config.yaml
n_layer: 16
d_model: 256
n_head: 4
n_kv_head: 1
head_dim: 64
d_mlp: 1024
vocab_size: 8192
activation: "reglu"
norm: "rmsnorm"
norm_place: "pre"
norm_eps: 1e-06
positions: "rope"
rope_base: 10000.0
rope_fraction: 1.0
qk_norm: false
attn_scale: 0.125
bias: "none"
tie_embeddings: false
parallel_block: false
init: "trunc"
init_std_qkv: 0.0312
init_std_o: 0.00553
init_std_up: 0.0312
init_std_down: 0.00276
init_out_by_depth: true
optimizer: "cautious_adamw"
lr: 0.00147
beta1: 0.9
beta2: 0.99
weight_decay: 0.091
lr_head: 0.0204
grad_clip: 0.5
warmup_steps: 307
schedule: "wsd"
decay_fraction: 0.752
decay_shape: "pow"
final_lr_fraction: 0.02
batch_tokens: 65536
seq_len: 1024
doc_mask: true
train_tokens: 364900000
steps: 5568
dataset: "wikipedia_en"
MLP neurons of a small language model. Each row is named by its layer, matrix (gate and up: input weights) and neuron, and shows model dimensions 0-255. Each number is 128 + 24 x the weight over its row's rms, rounded and kept within 0 to 255. Numbers have three digits each. A neuron's up and down rows have the sign that makes its largest values positive.
After each neuron's rows, "fires in" lists the words (lower case) most often at its 100 highest values on Wikipedia text that the model never trained on. A number after a token or word is its count.

L2.gate965:128133122164091104095127164113119091126126135131149109142151114163092135114125103153132133162117113094107116133118150119154138125161135125140120110112106132134126164173112116148143093155149103142135109117163169142110103139152143141152142146113106123101127128116120153123118134110102112119148111148070106068116137145132108116108157167151087114189098160171118145160115123143142128141127172089120185115112138094087110125144152130123160122132078137110153163151134124104128084151156101132070159150072126172118108135168130089140120115131113105136151136141128150161123136134101141088132117137141084122111101171180113116138105117116123110167143151113132131173131115144111102061131125116123108080117087072099086144147111151121114151120146183163121095114132080156139107134131144
L2.up965:115139085172119136107109127108110102160150138134164108182109104106086140103129116107111117172108133138094166141154103099121155161131113104130150110140141107130129132158118092156169116173190099125163119136148125154160169123148137117160140127109151104155107126111120137075152115076125143110108112112092119108112164125090136075110108167130149120121120110163108115141100111164096114135121131175133159119103122135099139162102131113098111101092112116137112159148117114126082145114141164167102148095088129110112099126158125141164159096119095135141168135173129118128131136113117132122109134119126118123117121129164118145194109124140145104117134169108070162179086115178120119112128111113107148092131118117142094129165169144140085126142162125135110081115140104137126128125114085
fires in: "that" 26, "also" 18, "all" 11, "which" 7, "by" 7, "not" 6

L3.gate712:122138149111102131099126126093116110129144067084136124137134119130201137104117144143156085080127138109127163139131117111090128104176145117123114140087143157137119102132135118122146089097126071093128128103106128130091130153091132138106135152165088162127145123115117157117151167133162114108104065149123124115130179113134148136148151163139208149135141144175169130130146135093136120143137129170156133089127116126099172100143147128152114107164164125090131156139142102104151152100132138148108167162130147110090132113148153145161143132106131164121122137141122110151156136140137120104115108088135149116128093133150141094115142094116138145151128116123104153136101114123117137100102155171167143157130134121172132133130122141167061137101094109153157138160120147175120100096094137
L3.up712:105161129125126155095103110117124120138127112103147092138129130113137180119115132101111067091110154113119143108147132116114134138198109139104125099121175117108105113129130135135081113114137123108143131148085128108144180171092127086100129151167101156143105136097106108120149168160126119103094041159133126116141134155112140119130111157138171151128147131184160153133163126107164135136143134125168108128142160146144163096151132141131152113142160082114098144129116137110133197096082113143130104145116124088078114130108171186133115167160143144107127110142110136112133139095105128112090138105171145134146108104159146135122116164114178089157160131142103114139129105147122162123129149133166107155133152146110142136129157172134108128084134115120145124124149114130148125124101114
fires in: "from" 34, "their" 13, "to" 7, "its" 6, "of" 6

L2.gate697:129151125093111167143174126127128138144112101142108080162084114083102155101119122142085103120143141086136156105098120133136159118132149093163072158122131167152142093091100096155137103145131129130172176167137121096104115127094116120170128108151114131146124083149102122125150131122133075190122145139112177108125108123131190111130093104118163130095102132122125077162130091109119123109142122130132157144091135127113109126115131123202133112153082121098119121133130116148115135136123143140117172104115110112147125106172124137144137103106135105136119142137131136133113106136169075130141142137075142128123139126147176128165116119085161152075162158125155156124138152153143137141074110105082144116142111111122108146110136132112115157114094099153151103139123113142121117097140157
L2.up697:119125104147145158168145121165113138149106142136121110150109145121119108127133139138104078097137132073148141144128126099134144144156103126128090100135151126108127074113097132147135098123133181110128119126093131112100153135121167109117118105150112093119143121153095106140142133149198102162132137123123132104137127128144136093132092072151113126117113138135104088131105108136112165123128128145128117107111133079112190099101125131130123105137129119103136099120154138111125163126092133138126159123118082092136117141060149157099161141114090086133149120106122139127127109113123066128133101108116096140123100117156132112138127121124116139097137087157164132135204148156092105134123128127096140082156116122161129098123163084105138118161163071127110151128136136192051144142133173
fires in: "to" 54, "him" 6, "back" 6, "place" 5

L2.gate177:107143150129079149121125142142104100166092145124130158179152094121137144105107109097140108129154097084149110149150090116117105145131167132154133110136109168169068144128144119155132101112163122161154140126131125149098130122162147085127119119143102158092125075148111194117117129122130128102136133126159158111076187171092175124146132117146163120123121103144169125156156154086111136134132143123110131111122101163094110154181150151179123174159100184126091127118153132119150168116138135122081173117081148161131155121149187143146129148145132114150128150121139121144090142147084121106113122129094123110131139137148127112124112141127132141111117109112111110110168133135122164133125142157113096127155128103118129154160125135119120124115109094151137145182139102160138126082108147
L2.up177:156131163084162141174087120125149148157112143095074102181173102137111114127146157150154138135101146141124126162144162114132117097194142148090169076127113129153122137104117118104167123168178168124130126119113113139153141141119130110134103147119133087122100104148131125086138150163122131114146150133118105092147155139129109149122165093177097132135110130131166105122111113113123151137130125153131129131124097085150158089155102146130104116157104117140115079107127152131115125087123140148134121132122106139118106143121111167132149089139108119146096082077107141176166139169160118147144121132155097141127143098102084171137123132115122103104121095139159113084159112126151142129066145106112148154171149117165142116146129121080108124187141126105140151096137117142150114118107114
fires in: "to" 91

L7.gate37:148121143170145153112169097128112146106112137148107082098151158091139128115119121126124090144107150116134140171131158120077094121134141126129146128072138135126144134127122123096163143098146148100145160115102158163112153073108147162103120114139127129142169115193137192142124191120130093155162181146136155164130146132099129142107128128133151132145111138124094127149109138126102095114137121124100163112110157071101124161140157101157153140127057132131112130121151158168138153122116173128096132096115120142141100141144151142143156132166093139142128125098104114151161157175127137097169089101133121120120068173139119094151100128136147134099157145115154135117129133145092137116087153110132155106102096103112094140129148152135109145135117085124126139128122184115153116133125143
L7.up37:164177182130125138127124125127113136175133131120168125108083120126116144122147161113138085104110119131092130157144139095122124153147164142126152178047116149114151124122146118106174136111125150075102124135132122149145106126155145139093142120103136207142116136121159104130127113091121107112118130157153149137102121052098162148131140126161154121110149106139138161105114130137123093131130125146133131143163149130144122148145139095132139118141130135183081075122133124111115107090085157109116135139117118109148143112172127138161123078121103163142171126140079112140148138119117123152106163127104125125157093115120131067107088104113143145138094099114097131097132137106105137141109150089173106121099139133094129139105144161112115170132114144110125141129121127133181092146187141
fires in: "as" 94

L5.gate47:143126111147098154071127126101149138134160117114146114133106123093141124120166105143138126137115133125104128121133143140121136074115111115179133130137123112075140172136077122135119116121126132131124147138086140169162091142135185107160127086109147161102125128120131119115107110122109105148151173148090158124153144119104144089130108140153109105162111135146095102090102132146115147108081150135123184131176105110080110143134144140103131150131131115128116130088124149129104170172129142148092139120139098145132059156138137154162141145136089152133138144135117142151152123126109136133103085070117103123083097154189128136107102125157127143129097160142144118106184106107110169128096111143095043099125151126111138146161111135151106167092167116133120134117110116109162134137138118
L5.up47:143138136143127119126134172108120152145101102157104107138095100129143125138131082095125134146097138101123116137083155112133144115173134083135139101158142131133106100120085144160105113161068130115158156129114106143121151134116114133139109155107147170132082145131136145124124126175110165144171147166157138083119142149145123103117095146117127159122137121173148104143104138138107153149126155087155138137070112111101130153188128148136100099150139105110118129129125131098139173131103137147125134075103125157094107117151121181150120100169112151169107099124070147140108162115099147119168129131144077111118142095148110116121124114123094140103109126116138140160138106086120153111058131175146122156168116085133148099128103124078136124136139151140135115116103111136162152169144080
fires in: "that" 80, "which" 20

L13.gate681:097107087125121113167102124154140116101116122130146131126146141102160147097159144140134125124115149126114158174110109092111100154132110132141170098139147114151139097160151126114192124145075132160123138140118131148109167107112100154093132128119146156115130130176117154161150163132087130092145150134147141114114116101113107112112156109109160158137115127138144136128144127066090089115155113166126159117104114158100121140115192126098137162122093156100139103113134122153118085138149130114113144105120143147125157129158166163130161093179112107137120155110081109156100147168153103107152124093135134167090106140131117109140117127097192134134161143147098122067126103115102123147107144104164125162151156107103079116103126137125124101064091117105117118108158104118124122144140162
L13.up681:142155158112102177110120142141170113125141141093150127093141125111111130147138115127141154121136192123068110156165121140149130161114113140090147131139140148128114094138149163083113108150135135153116118122146131146108139114142118158162183138104135156145115100097117121093115146144084155136123164144120149164151110158051120144104135096095123107127116120100124146108125107117117118139128159106177109145135141092135161160126114121106107115138147123125101138092078130184150076176091159127102109092107139147130114126175150149151159151133131120154103108181146146129142161102111159116118097144155095136126083135158127125151123138090174085119123142105126154114128100141096133132105128116144110122131113116142110146160114126090173122109124135134043142144129106130130104153171165
fires in: "as" 67, "for" 5

L3.gate361:141098116117123141151104133159153115105106159122113134098121130141111132105132134110139126140102111096167136126098127144135155123142153118125113146138105129124113110134127105156145132123155168122156128168100092184129141163125134118105153119187094126103117177141095132146123151154106099114122136175130127087123119158118132140183072156128176135188136153117133135130116151128139163122094143123145121119136101090123178094141140145104176169157139133110111161152170100125144149136099111127118157157099137143151095141139161134157150093176088119136117104149095130177086129141153093143153145122149107124115093123173108101111126142133144142160143107143199101110108112075094128129164139073115176086141132106140117123169119154130133143117109105133085103126135132126134107150185145
L3.up361:186136090132106130134099116126181122131134161143114149140143085145107156093096130123132126167112150104159133141125136111084133151144124117113121119132106092143112107150134148131107165157166139131141133084121090127127181174119125150148155101152110156125085151125117181162140146122141127098094146121165120116101107189064140150144041149129179132119152139101118137109116103091134145132111130116137130144106147107132106137159131131080138145134142105112141178141145132177105141128079119124132096141152134145159122145138155146181134091126120098089100150119137127144101130163148121107110135151111131155116101115178081097110128157131133115142122131150165118123160073128115122140117106070139160169129118126147126123153114114130158132108136128111096126141160130130102104160180136
fires in: "to" 21, "by" 13, "from" 9, "as" 9, "called" 8

L7.gate575:104099109076107086178124067181119124098147114125120109149098162131114110124173114152089135128138124076103118137148162129105180130137146138143134095129085142134114102111149156135117091101132146111145104121079140136106144110102118173053081163128106134131110110121131124134102146140140143119131065133174097155150148118137100119084133129144159126122116143145110144129141119085112105122112137114161181136102116155113125129109175088111110140147112119096152135115138144082132120120093168139113166097139126144133090076108116129109142093148143120100123138123196155144121107133143137122079125137126138112129142088094112141147140135136113125144107162116143112157140105100147146118131141134109125192126108136119093140119137169155157104091160140144120143129126140118102101115072144
L7.up575:145109109108142129149134135137092119164176092141158125079112146115138116134130141144115095158092145125116164140131149155157126140125142113169101152141103118124169101094085122083129117156176110112159160114150113170140148147099085130142146126123131141144115138136109152141115121099185115157121127131146147128095160146120123122127116115153109177112114119155149172181116097145172094130080124119086133127085129082129157141103137116110131128109080084151116098113155125131134115104122154093121135104095129120128115148121058151129149142110177097153135118118097159096144144130120154126138160129108118120109093142147084152041132102162145133141136144109123122153138096162127135111081128116140138140162116131158135137138125153102136145094188160163157116145121103155104108108135161
fires in: "other" 32, "several" 12, "many" 11, "various" 8

L12.gate554:088155108177109104158127117101142104109168172101120070147098122099136167150117077144113134125124132143095148110154138134143150079137135136127127130141127142102132130107103121154137114114138129111133136116094100130103128135081140160140104168140117126154094131188112108098110108167107135197087121131155154104120143133121151140074143137120114133155089144121158103128120149130167085091124134143146116177104133127128144150108132105128137154123132108149121143119085121168110158092065109160127153117147103109115140144116121133130135124080113097131144104110126149182101162111158131119126093095102140110116076126161130143126159101145143135124132140174103106127105082103148170150116105164121149131150101078137129134178137138117066116083165106128127155151141133138153116099126149
L12.up554:078134094096118115139114165135123092113167104128123084156136142132143168164134148132143114120122074111136132144128141185157126101115139120146164188098147142090107101127133135134110122107109132137133095123151155083152118091145129140110167120126159155126151158166123100077171105113128161138141133152095133129109172139158169079113101109117131123154116135060112111165099157138101113113115082148160115135141112105101082108116125121177125118134084127160129175106138156124141130149105150145115136136130127079107141098132112148152127112109130122137111100145114145112148095125109115170086126121124130123141109114121086107096138107143140169158142130137110149109107142148130144173130156135090116146148065100163116162110196128135110126106106126159109122112107110170122156097109136
fires in: "to" 38, "would" 10, "will" 9, "we" 5, "krzysztof" 4, "t" 4

L3.gate955:127131153122126090187169113153088178171121151132127115175142120135159076123160127100139137111121110122138130108095117127097098138125149087138105144101139177126116145115113116115124092087050131124122131153123123122106126131131141107102134147128096067100167056130139145143108135134138129124164143152109133081093138135104143146134129116107136101120134126127106133140133142137116099123155138114121153130133074123096099138181134152136097113165118164110126118144149135134128120121104149116096158160092140131131121133152187152147133125154128094157149130129139129120105129183090127136107086168119074127091130183090099122166106064151131144123115161112136142123131118148142164116118106127095108116164149069122093143132101148138120098136117130129113147130111065119151134102118130
L3.up955:103134122107145138153132132137073118107175155083164133088152125107165192156156175126124109159127146102127117179147123167081145165118201098122119127151082109129128144124149124142145134138139143110152110145096158153124147140087107134127137136122154048134130083137116140146136108114134113144174125104149162132147152128095139117133148166136157123111151120105126103115102108122124096140138110109093121097148121092107095100151108148154136135133163131131152121124114106120147168129112169164138104081147149098129139110088153149149141125153100093118142109112103115126151132086159183126118129126138140101161132127145144164145124152125150098087109138101150127118135099117148161165093135113115161149200140123148138123151103112129116084100126091132121120149132129127175079123135130
fires in: "the" 17, "at" 10, "to" 10, "on" 7, "of" 7, "reached" 7

L2.gate163:133140133144120158100157115114149134099129101115058111162090153106159128152077156097092079134095110119155126138111122140116111133125138131115091173133140163127117073133119115128138113179116119081158151111128096145073108105101194110136125124173113133101145116136107113096118100111103095155141116152158120107100125112096130127128091160149151129118121113152133159143124147110144104117165100123102124123101125109119189127147179130157152123155127139146123164120154102158125125143119174160120105097166129138118102111147095118123117104123132122119120141097123099149106125134148046178146161125097135157116101124161140117091122140086139148121125125118169126151095112096147153167110110163171144152103121117147107129101126156148155172088070134147125102124131131134121138129131143
L2.up163:109107132124144128117105125120145101097106105099163110128143099140133162141146116136101077145112107114193092144094146127103140148130151133119124101101131116136110115126109161133120161128102090128111151103111132105122169110123126132129162146173123093119138100108074088138107115136128060135148126120159130184144149141112121155097164135150173155121122098081113117144112147128113121126148158140136139105094110082109186124124159107113126141086146131096124120139160076153117118172137127139138142092113116140109125100170113157150119099155121137139113117109132072133103105150119103134150155100144177105158114128151156119120144169108137111147136107136146131179124143155099129141080135105108158109104141120149159127139135141146095124034120153185101118125126147138163084148143152
fires in: "of" 68, "or" 16, "with" 9

L6.gate305:142127111122116117121157089144113163127162153127132187133084144119144127105074118081126119118140098108112129168115139108165128101129107148115144125112124112122154096134095096087102112149113157094141135152170116101115084142119116157180157148149142114126141138157124160156102139121121114164168134113149123094124110149121132122115129138144128146131142138116165133105141120131152129114058120124126148125152113159059159102161118137143139169140114176127119157096106130150190205111064111101121135082133135147121106140173131127135147117178128165145115136129111100149100149136133110099136095122147135112106116141170130094116085129133167152125129146112126124167123130102145138153098116140119082201135125108111081136126116086138099125125163103120121103119140153113163096141141112
L6.up305:167114114118141181086122095080119113095153138128142148088130113128141119156100141119169129150133093125135127155129119106114158112130120152172106168077152157122130093100130081102151090099106170099142150126085148129131118128121123110168159167126108123140129137177113142181093144100091153119112139137148176125099119068124165115132117123130113107144145143116150094082138112108063105140123134156106148086161132110103103087098132132182110123089173181120127124124155165147152112143104093137123141146127124112116130155097171168139093114089136137160116143134115110139147168132101154089120118117111119132140124125131141111121121149162147114120138110135146135120145136095107121108087132151131147144158148139101144137129079119141133116102149125076104150172141161140129134166092145
fires in: "and" 67, "or" 5, "brendan" 4, "kemény" 4

L2.gate909:147108094141137135086154174171144145134116151140122135118128114142083124117142101136083115154133131134155141077132114141150121122129144152163187112133092120106112135150154088120152122085133100133098127107123097145133090161160163142139121106135163119113141126132161126150107162155145105135104112166145161111126101125116132162186122137116126085163155126090136139108112179118109175125089122153157140159157116116111145135127151126111099157125132091136096106150106127169144122116149114128110158140148120091148135164136141140162126177152082112140126081139126099155120192129114131171167100117143150122104079146117122072107113153152136124142185150118116098143159098116115116128136135138134108112077071149088110159165148136143150130134086151134082141128137140130153106101133154
L2.up909:135126155104109080145147114180146115127140105125121133120123096082116146137100143133129077083142132125139088126175120102106144148124127119130113128100069153166107146123173110145149139108149102130150141128125109131115145141147137162187132125192122114115148160138149128187124124132158117138112166162150181122113153111130110115159107166149187178122135116105061122118166135129107114166146133121128137165128094146128099078148142105154161113137099137160144176122105121143128116160114138100130138126134141086134132143134115133160079122150143105092084105115114146091128085133129109118127149139099137114087126099111090111129124154101139117103143135101114122160136138068107115144148115112148132126130123164084156156137159114123138145132138137165085108160135129119088109083089151
fires in: "as" 26, "from" 24, "in" 10, "year" 7, "years" 6, "by" 4

L10.gate949:116138089088132094126164145134149096160156129114131085092094128120115114105093148140127133169104167093137136134117159137069125152202109144130108130111143104135143120144116126110093148117115096106127132079090108131113149122116169154092139124174175102148080087127100114095110119123121127106130158146151129102156105134129129115073119123138167108154101124132121131109100126104160128113121150090084158111082159108126157113140159147146168121150125125108119149135097108112102149138140075091143111130100114130121104116111144089151136138148112118092171160160120122127072171152107090133152115088126140137117127139160164116096156096128111073104145134145147133124101102118125117130179127120128140087152143085078122137129139176126120141110137074150130120122125160125146147146132141
L10.up949:145114114145127103122095139129147064162170104155126118147133105069165147134131105119119137097125124114107128117104160159147087095102141098115142062144122091131111114083149160105195163165134117119075113106153078131141126090133097101173101087140112106147156119103116132124128112139132116110109102139093155104154123140138122142090116114105149159120132108127116146124068143074103106151127091136160163184126140131154121132142139129116121126130130133141119119152168138153098187106106103144119101112136148132083142098076133135140110177122129101105152152081129120137136092105134150149139135134148101143109149110120124061130110123156136123139127181125098168074129124108119112112135125124166129102139134106107100141097107135124114136121105118134129086117105148110146100153126126
fires in: "with" 60, "without" 6

L3.gate13:175145099143148144120136146157162134132108102112084152186118130124140118119105119109150126112168112129130125122153118149140127122130112155119146148114125126096150129141167099103134116127106174098109164129136133174083099142184143160113132119122141157123208139113150137135125138152106126108123118137108139127124103103155151155154123156171138133160075121119087141140131144122123112130126113126148111163142126166097126114166167105122107162153087117137116116116149108137149129140125104060117168110128101124145119149161106102116114125124103075133091145102151096109098098127137113115111132124107143120086110143128109133166091146079140150096118094147106089177117118087141085155154113125191111137047097154149096131145152115127111125139137154174100123124127120106152096162102150
L3.up13:168122131094131156108181137156127100129110091120139124140148144139138124111158126080138114110163120136148132156167152131159117121166145155097158092077127123125142135131137123182205094127134140103114092128153124147102109138163164120139063144129184115109119082114160132138158134160111077140107111153134172128110134137130144168154133127107138121131103153101109153126150171115114152112155105145160148111122139144153104132152152119097108134116114136145126152165149126133100149148148165101123165128117133075150141207127099125114141132124121115132114087140164112137134119140117106086097115103155099149115100127171138081140089147137162141113148089129094127116109109139087129153143144114137127118103081166108112120153148142147115144094098134138102159140111140114086098083148117
fires in: "as" 23, "from" 9, "assembly" 8, "council" 7, "was" 6

L2.gate817:116108104158141130108152124126134126119141148124112166146108119153181146119098120164109128106119120122099119142127106101123117116114119112134136142119101085146093139095142145119135040135124153175109137079169151129121129166101134162112141104146133107115126134122113137112121122150133103134141101098109105092136142128129150118160167148156144100114153095134134182114138127115111107106106108152080133105148123153100125109111156124131154126160107156104097111139148112091128133150104128146107133101168134090146180114130172120138108139171108128119164157134104106151123175152097111140126117089127135161089097116148104157098076076122189144090142204112114163143172130112137119110098116148131109127113090100143120118166098078146163153125155112137096099162132094140113134109091116
L2.up817:162102134107154138109092062116105114095170156102124155140171165168144173109113129105128104116071162095137145126068153124114167144144113129125148145142145104116102112099133129124135115102123163104104157117121130113068160117125149184112122126148144111148103149098145125150111143119076175138132126124099173134197112134133149147131130116086145127134143128097161140132122111131197140129128131145139134095124118140143148149110129143121154106108144074112124119107100123085124141125089092125152115093090141139149121107112123147124124123114134156137123144128122109153168160152167129137133098129164139152107116134125146106119141141153096144156138128137140141162153104087149148123123107153123154140060084143122119110141157116136128135124156101073086155083132149081174112136102127
fires in: "and" 35, "or" 19, "of" 9, "2023" 5, "2025" 4, "1990s" 4

L6.gate351:154123093075132077146128128158113110149151088134157148145176125127190126175122163112105106143179127103113174119126136152119106134150162091143113127152133132111114140103094152083188094142134116111175092110147081142134143119079104130097153153176111129107126131125133137132117134118093127153139144153130116150138134090110145104120151129144127131126141128105133153165085134106148109126128116097119142127137122113140122111118131080089127158160138139107144099146150140147148147113088117109155148115145135160149099073126125143130118117125136139099103135173152113130159128165132148125122116109115156147095106139108074130108109104117171108205172120098115100123149083152139103141130087156126104108111101122160109169148120178150148153070152144158131139105131108123135097156144127
L6.up351:124086141101146119207134125144128141100165105148123131113095144113148113133151101113123108130101117101107122101142102113157194168150148112142060086107110148134112114168104143128085096108129084149083132110148107146115102146083111147123164085138132129100119079124121116120104154114158131157108119117133130162142132119142148135138121107139202114118154123155122148103114108109142081123145115146130140137089089112132139142079145125123129140140125121133135099125106083137157133127109174126106137112125149135116125073100112119141129165123126148094135143113094145151124117107165115140077161140115118132155152111111159132173126110163095146135137116106167115163138098170107110147140102118115097169141154111149135112106168173142190135091114179131143140119176121115125158123116124
fires in: "other" 31, "several" 20, "various" 11, "of" 8, "numerous" 7

L2.gate285:111144113160160151093157116131124119104128147121110122135143160143137115089170104117144121110131132135118124124102142179154134126167117134145114116114117144091153114150112094100139098137152142127147120108153113149142128121143138094108128109139141182107091087139142122133167152211143094181142147168140188120153087124158144182153150151108096117131127095116128142109122146132122128094112158069153153092117122127088115133165172114105123143110157134091138097114150129109110126176122153129107151120113136088094141155136138123138147154151079173132118101181108114151127141145097106109131070074146103119091086154137144069123114155145168145160114144115121109124151141122150127152121121133099148116113101162133115172130145121144103119140166178163121126104123138121137117152160129
L2.up285:130137096172128142101153135131112118137092163165130211116105137161122146139144124141137126165131150118157160140160137093129149142104152096128148107088146116142156126180090103167125143125091108136172126057118148117121135096118104138130115115129131173173112134128115155131105138155131125114161109141139113111149129153109104130139114117105156154144110168106080119167141137143066099142104163128114108098125145139102145111141110143143155120105101109143184112130121153152136151114137163109127193120122119120104150141144122137139138133133112159123145096152092114107130110115133127145155159124146126110129168128175118082119125144137119107049104155129137163130135106127135109087139099069102090093181113133151132155124127097118107123152148142151153108089109106178122143117170126
fires in: "who" 41, "which" 38, "that" 12, "if" 4

L5.gate143:133157109119082154093120129114149142085166143114159122129131107094129129105146148131126176095137145123096133140140106129115131129145175142158137154095158132081113173150110116117133139163172124153104137127165137122132123154134120100162131141102121158152137145123130141097137119145157153140102114133104135152115105131065168113145093130156133104124117111104119142128116101112122109100120093129180142161152130141103153128115122135127134128146138164108154173111118151184109146112062119092115123117137164156148103149112127111185168108096107084106151139134186131162105135103130109124083076115140180130112115110145126077117139093146111116098111153165128160145132146126113102151113102098157137100120111074127127159155115075137077140136105112114094113138152168150137117078130156
L5.up143:110126132124141122124201135165114126117134129105090041159114137100110120160117131103172146115118155141120155125133081116142147125134139145157147152116111124078116093153108110158103159124107154120140148156131154156125175105145110118105085099101136134138146108148162115087175113179106109104110152103102133144151142147115135066109122115107128141147107110137104141135091167133098158119138090144126134126097165156120130143123151151137168159142135127120137187132162108146146142134139151139120105095153067148138136164122134094138181132098130139097153099170118095107088114105097153180086103118140140163117115121116180127103127092139107118144122144139126116143138149113093079149140154157143117124116151142137105146154146164145138084111106129125118120131123103140116121152151176
fires in: "for" 24, "to" 23, "qualification" 6, "the" 5, "would" 4

L10.gate76:124137140120096142109137110095149151105148059122123118131123121113124201082143139139091138154090149139131090126124134110099102113158082113091056163140127126112118120131121122162147122158136119126149133115112121090143100115098130148138155143138103147133092115145123132117130169099122101156158142153142120143119132104166125134119126149178147108125082118116130157098083110131115115112120138167147143152096110104086099134139165101165163112123146146124166100153098084123115155139160163166127130106112164151129069111158088124178135139117109105089118157127105081112096116117130100124139140083110161135106097148167157096155128097152137167150112149127110153103125125157095127135129126127145099144104113128142096105114113124132104138079159141162135123158135137167064115120102138
L10.up76:130119156157125113176131134131143106080132102153116113084135115126139117124118141099106094142111135097139122124078146086118120121137120108135099076142124121166132111124117137072149097132139165124104139135120110170117157099129156135132097161141150121123084178119125095112120091095070119160146110144123150138111151166139131110143126127117156149137170126156109119166131093154108125141148152125130135152107148144159143108078118117101138165161109084094108122148137145149123141161149126066142123107117156121112131076118153079095164159185108133109111156094099090129106118123102066149098147144160131121129120091109140116135142180143180138143121126120145100129100120126137106129116109137145124140085153123142118123132150168171133128133185108162134148123147082109153105183134107
fires in: "by" 31, "of" 16, "to" 8, "with" 7

L6.gate522:152147087124071109106106127105113161119161105119150140121091124129129138167140127114133115175159141110156182088095188147108160098151114129135128103072120124121141129127112100159096123158111173147109109171128106112117111186174089137154105157117150139095136085139110154115105113124085083126137139205124145142138148139105152127175118125135132100105128103126101134140146146101095131101115119132161128075102146180069091138166160091107145172163131125105110142119111123128118145172065147182130129111098154092122134148134119153132134162172120106114157134145147123139129145129107131130123110123104146124095130117133132108119127126124138124126115130149151115142152090144138145147121150130130112164151138125131099163101110127171133118182111140100138135123119113130126114179119132
L6.up522:134135146104143162093157101116102119098138111154133108082124164158138131159149135164139124144058120109126133083146169127125118137157117149134124110103120111122134119129098127116093157124083098142103140182108167128102153136104152095150145081101108135148102150115148137113104150148109084135150151121177085160131127157121113115170122133129124155133125145144119174131098132101161166091116176147164106120114151127104082134149151066154119144086164141121121124162125157157139147156159105082123132127089102160125091077139182104113109158122142142196128170104128111104139133115152098085123116160139113114146134158155095160157127094131127152115074100126156111127100116110113117151117136133109120122125142140131142132136133128120100164164102121110178147143144114140116117136127128
fires in: "life" 40, "death" 8, "battle" 7, "time" 5, "lived" 4

L3.gate71:091077123110108126106110129104125109094145119130138119099135093142152144146125121201102149149142175129169140111096161099150121099110123164132133152093141119113137094140112141135127131137134104121120107087105109158155128135138121116147143129100124172134134132134134142136108138149116124136153141142156143118113136093131110145148114136147128136142057116111135163137124166110132107100143155065176133078096155134107130125099134086130103190156119127124144126114103132154140180136111128120101130132114150146115095103110125163197113185172114106126093139141172124163117155116126158130126095097141141134168106109147131102125154151136151163118157114153126098105137161150149149165122134172173121133139090144147104122098128136119078161114087162173110150157097109171127089158111114
L3.up71:113090102143104144117100162087146101112145138139138132104162105142155165151127131157113144152128168120156157088111126090148110093107108131155145173122145104105138115162108133118138141156140117109118123093090130167174137106103125104106146148120110140122112105133116145116117133109142129118120148149158141150108146106140106100153094137112114163124089116137124174104124132119137139113126125051150140081139133137117160097116124095124127145134124125116146116110126136140123185141126113124142117116122134134098113136109133131192124207163135109133050142126154151188123122120091162110127111096115150126157110129152129131144171122134141149119150144148147098099135135144132153173122125161194094164141098137148129118117139112125122185124114165173152181170105145159111105180091106
fires in: "day" 20, "year" 12, "time" 9, "life" 8, "night" 6

L2.gate985:129135141131113169130087133129098178164160140143138108126096131137139151137131139147110117131094154127116116119144114114127132127132141102116151110080137135095122118147152153121171139122117150115131085138181143111170106139116160105140126131133115164128100163147133094143126159124110158144127109131150108115132095125111160113138081117101124160117085136106170164114140109059116134064089139109139131072131128167070101165145134079082104151132140103120152118103117089131133139143077136144110116128123099131139143176152134147146101176124149101102135136119144143151118147128161120126119112143170163108120093120166128143144126124151176096115101092074129078091142093121162127132131142124137128160095092121127125184095138147061130146111151162148119120129127124151107124178141149
L2.up985:143105106112120160141138097101130129165148131154142090096109168145112158123115127146141091094082106125114103133122131110150108129104131176113139142084129100127135127148133136127168127094104172128131074166136195089116107140129143082111143154121094124140122105143168118146129123138116149129146151151120121133151074132127153110136100117165116152084109140089144205104169128120136132091081173120097120111162127170113096131130160108117094134125126112158088146118144089129131125130095120124135130086109053110137153157117116140140113124143155081115112144102129114114096138126116124153092127137122155103143104108166121117108072107136173141086104083109108120143122125110120116169107142126133127113078115165148162148108117130089100140111166169129140144142136109156097142111127140
fires in: "festival" 16, "year" 14, "council" 7, "day" 7, "government" 6, "order" 6

L7.gate207:135148107102079134150131129150141126137102094165105123103094086094118091111141136209146129145107089114118136143123146140171098086138150112157126143109134157108137123101168128110142106086094133148144131112130069106123103142113133106159100181137127105095127116115104117155140114096126107143089135131150178124137162155090158164101108084157125127109064144153136100097116118145154128117124126092116115121128132122130130112117159109135132097167153124119123135101151153155159099118145151153140126167131121165108137149150119154147185103150096109148122114162120106120102115100127106154132141130091113125104126112110102127164142156136079134088108139157130147103174084146150112132119129118118108128146121151112134204086102108128130135117068131113124114159140075140088139137101129
L7.up207:122143116110117144174137093106129119146165091130140097170119147134098133096141115108109125137132159132137135052150152133118120130132137110139121112167166058130168107133115133143123114116179104125109107166139125105161092128140123146153117126118164112130117132172101113147127141108123160144160121142136142058162133115129139110105105124132096113090119180107171161137118147119124150085100125113172148108111137133087132160085109168147134132154080158123158143116142126081088129128117148115127134096135150135114127162161129146089149126073153127113115104138146101117155115114117116142110084125137116124120102098106134177116076116123116127112174112134170094124143090121173146162134109129150106104148164137122130135104145121098147094141165089124171092116165126138094147076153120
fires in: "it" 39, "place" 11, "him" 9, "them" 5, "her" 4, "grown" 4